{
  "n_layer": 12,
  "d_model": 256,
  "n_head": 16,
  "n_kv_head": 16,
  "head_dim": 32,
  "d_mlp": 768,
  "vocab_size": 8192,
  "activation": "relu",
  "norm": "layernorm",
  "norm_place": "pre",
  "norm_eps": 1e-06,
  "positions": "rope",
  "rope_base": 7870.0,
  "rope_fraction": 0.75,
  "qk_norm": false,
  "attn_scale": 0.177,
  "bias": "all",
  "tie_embeddings": false,
  "parallel_block": true,
  "init": "orth",
  "init_std_qkv": 0.0408,
  "init_std_o": 0.0289,
  "init_std_up": 0.0408,
  "init_std_down": 0.0,
  "optimizer": "muon_variant",
  "lr": 0.00544,
  "lr_mult_o": 1.19,
  "beta1": 0.9,
  "lr_head": 0.00332,
  "grad_clip": 2.0,
  "warmup_steps": 200,
  "schedule": "wsd",
  "decay_fraction": 0.929,
  "decay_shape": "linear",
  "final_lr_fraction": 0.1,
  "batch_tokens": [16384, 32768, 65536],
  "seq_len": 256,
  "doc_mask": true,
  "train_tokens": 312100000,
  "steps": 8268,
  "dataset": "wikipedia_en"
}
MLP neurons of a small language model. Each row is named by its layer, matrix (up: input weights) and neuron, and shows model dimensions 144-207. Each number is 128 + 32 x the weight over its row's rms, rounded and kept within 0 to 255.
After each neuron's rows is what it responds to, as a language model described it from the Wikipedia text at the highest values.

L8.up358 [ 94 140 112 145 101 107 158 142 110 179 181 129 129 121 163 153  87 149 155 146 119 172  74 106 168  80 127  99 159 115  78 157 117 101 117 115 106 143 173 109 101 116 111 174 149 134 162 143  77 112 141 207 114  77 149 160 169  66 171 111 146 111 165 170]
Responds to: First subword piece of a multi-token word, mostly foreign surnames and place names, e.g. Vi(go), Cu(enca), Pa(czyński), and also pre(servatives).

L6.up27 [ 67 145 168 169 114 133 130 113 131 137 157 167 140 167 198 121  77 111 138  99 168 104 106 135 102 147 136  96 180 114 106 100 131 196 135 106  91 106 124  93 157 154  90 137 139 154 129 129 151 120 151 130  87  80 134 129 142 131 130 158 118 143 156 115]
Responds to: Nouns or word-final pieces naming an outcome or step, plus time adverbs, mostly in biographies, such as success, debut, removal, later, soon.

L6.up670 [125 135 136 107  69 132 167 146 128 175 190 107 142 157  90 115 157 180  99 167 110 103 149 144  71 119  95 131 137 145 116 105 143 153 126 168 173 104 108 131 128 112  82  82 147  96 102 115 171 140  66 106 109 168  53 160  94  90  82  81 171 118 190 148]
Responds to: Words introducing what something is called or means (name, known as, term, meaning), plus mid-word pieces inside names and words (Vishnu, flanks).

L2.up254 [114 129 153 113 120 139 135 120 210 125 125 156 104  85  56  93 100 108 153 118 120 122  73 133  94  58 138  67 112 163 113  96 140 136 115 140  93  95 195 126 143  66 155 112  49 100 117 175 113 117  92  87 142 120  83 149 146  77 123  76  70  90  95 134]
Responds to: Generic nouns naming an attribute or record field, such as Note, Name, date, known, Description, often as table headers or section titles.

L2.up405 [118 131 129 120 117 132  96 120 106 178 156 168 109 182 113 134  90 112  77  82 144 102 136  90  28 105 132 166 135  93  72 159 181 131 135 115 114 129 171 115 122 114 165  73 129 147 135 137 155 155 153 146 128 107 119 120  78 106 134 135 120  99 120 153]
Responds to: Opening sub-word pieces of longer words split into several tokens, mostly capitalized surnames, places and names in tables and lists, such as Par(sons), Pa(pova), Ro(vers), plus lowercase con(stellation), pre(mios).

L2.up141 [105 133 148 132  75 126 177  86 127 158 147 102 151 124 121 124 117  96 126 119 147 113 106 116 138 182 220 152 172  46  93 105 112  62 109  95  92 174 152 114  87 176 141 129 159 146 139 145  95 128  89 249 119 119 162 128 177 153 123 100  70 111  99 160]
Responds to: Mostly the digit 0 in table cells, scores and coordinates (3–0, | 0 |, −0.1), plus first pieces of capitalized words such as Mac, On, Aug.

L2.up52 [133  82 131 126 103 125 139  97 144 126  50 130 129 124 118 144 127 161 169 131 152 131 139  92 116 169 166 151 157 171  96 150 126 154 136 119 150 140 166 118 137 185 127  98 141 157 120 154 160 101  94 159 161 144 107 166 175 138 101 107 127  81 123 174]
Responds to: Time-span words, mostly year, also hour and weeks, in compounds like three-year contract or hour-long, Year table headers, and the verb rated.

L6.up712 [ 76 107 104 188 103  47 163 124 199  93  95 146 137 121 100 149 158 145  88 143 190 110  90 123 161 115 160 136  92 118 116  93 160 158  83 100 182 137  78 114 134 149 121 178 118 175 118 145 140 126 166 164 123 147 103  87 131 124 119 109 128  96  91 152]
Responds to: The digit 0, mainly a leading or lone zero in coordinates, statistics, zero-value table cells, and sums like 450,000; weaker on "not", "no", "all".

L6.up303 [131  98 120 181  64 139  56  80 108 106  95 100 153 140 159 147  94 133 105 119 154 117 152  98 168 111 126  56 103 164 107 135 151 132 188 146 151 116 149 132 130 135 145 141 157  80 139  64  94 212 136 161 145 119 123 135  89  98 126 106 183 185 113 175]
Responds to: Time-span nouns after the, her or a number, such as years, time, months, days; more weakly, opening pieces of split words (f-avela, c-able).

L8.up690 [ 93 127 123 101  96 167 197  76 115  95 129  89  87 127 141 156 171 153  96 155 189 135 111 108 147 172 144 149 145  71 117  91  86  76  94 202  89 121 129  45 154 127 103 141  99 178 114 103 168 154 140 147 139  84 166 124 146 150 159  93  88 129 155 129]
Responds to: The digit 0 opening a table cell (scores like 0–4, stats, coordinates), plus the word after a long name or noun phrase, e.g. in, began, made.

L8.up238 [163 132 103 164  56 190  84 125 109 185 114 134  87 155 111 166  96 133 111 140 112 103  83 129 202  75 104 133 137 149 156  76 181  64 126 117 148 121 134  89 164 142  21 153 139  98 121 113 152 127 116 171 137 149  91 169 118 151 144  94 148 128 111 134]
Responds to: Short first pieces of longer words split into subwords, often after a quote, hyphen, parenthesis or heading marker, such as e(mission), te(acher), C(redits), S(olo); also Latin et and "of" in institution names.

L2.up484 [116 106 173 161 139 135 106 161 150  87  66 114  49 117 147 170 109  97 110  90 170 111 114 112 112 168 126 132 145 132 103 166 164 170 138 137 101  98 196 201 110 101 180 128 140 118 129 139 103 127  99 128 119 132 144 185 159 130 173  87  84 154  93 154]
Responds to: Abstract head nouns ending a noun phrase after a modifier, often then pluralized, such as pattern (stopping pattern), center, reaction, principle, movement; weakly, first pieces of proper names like Berg, Camp.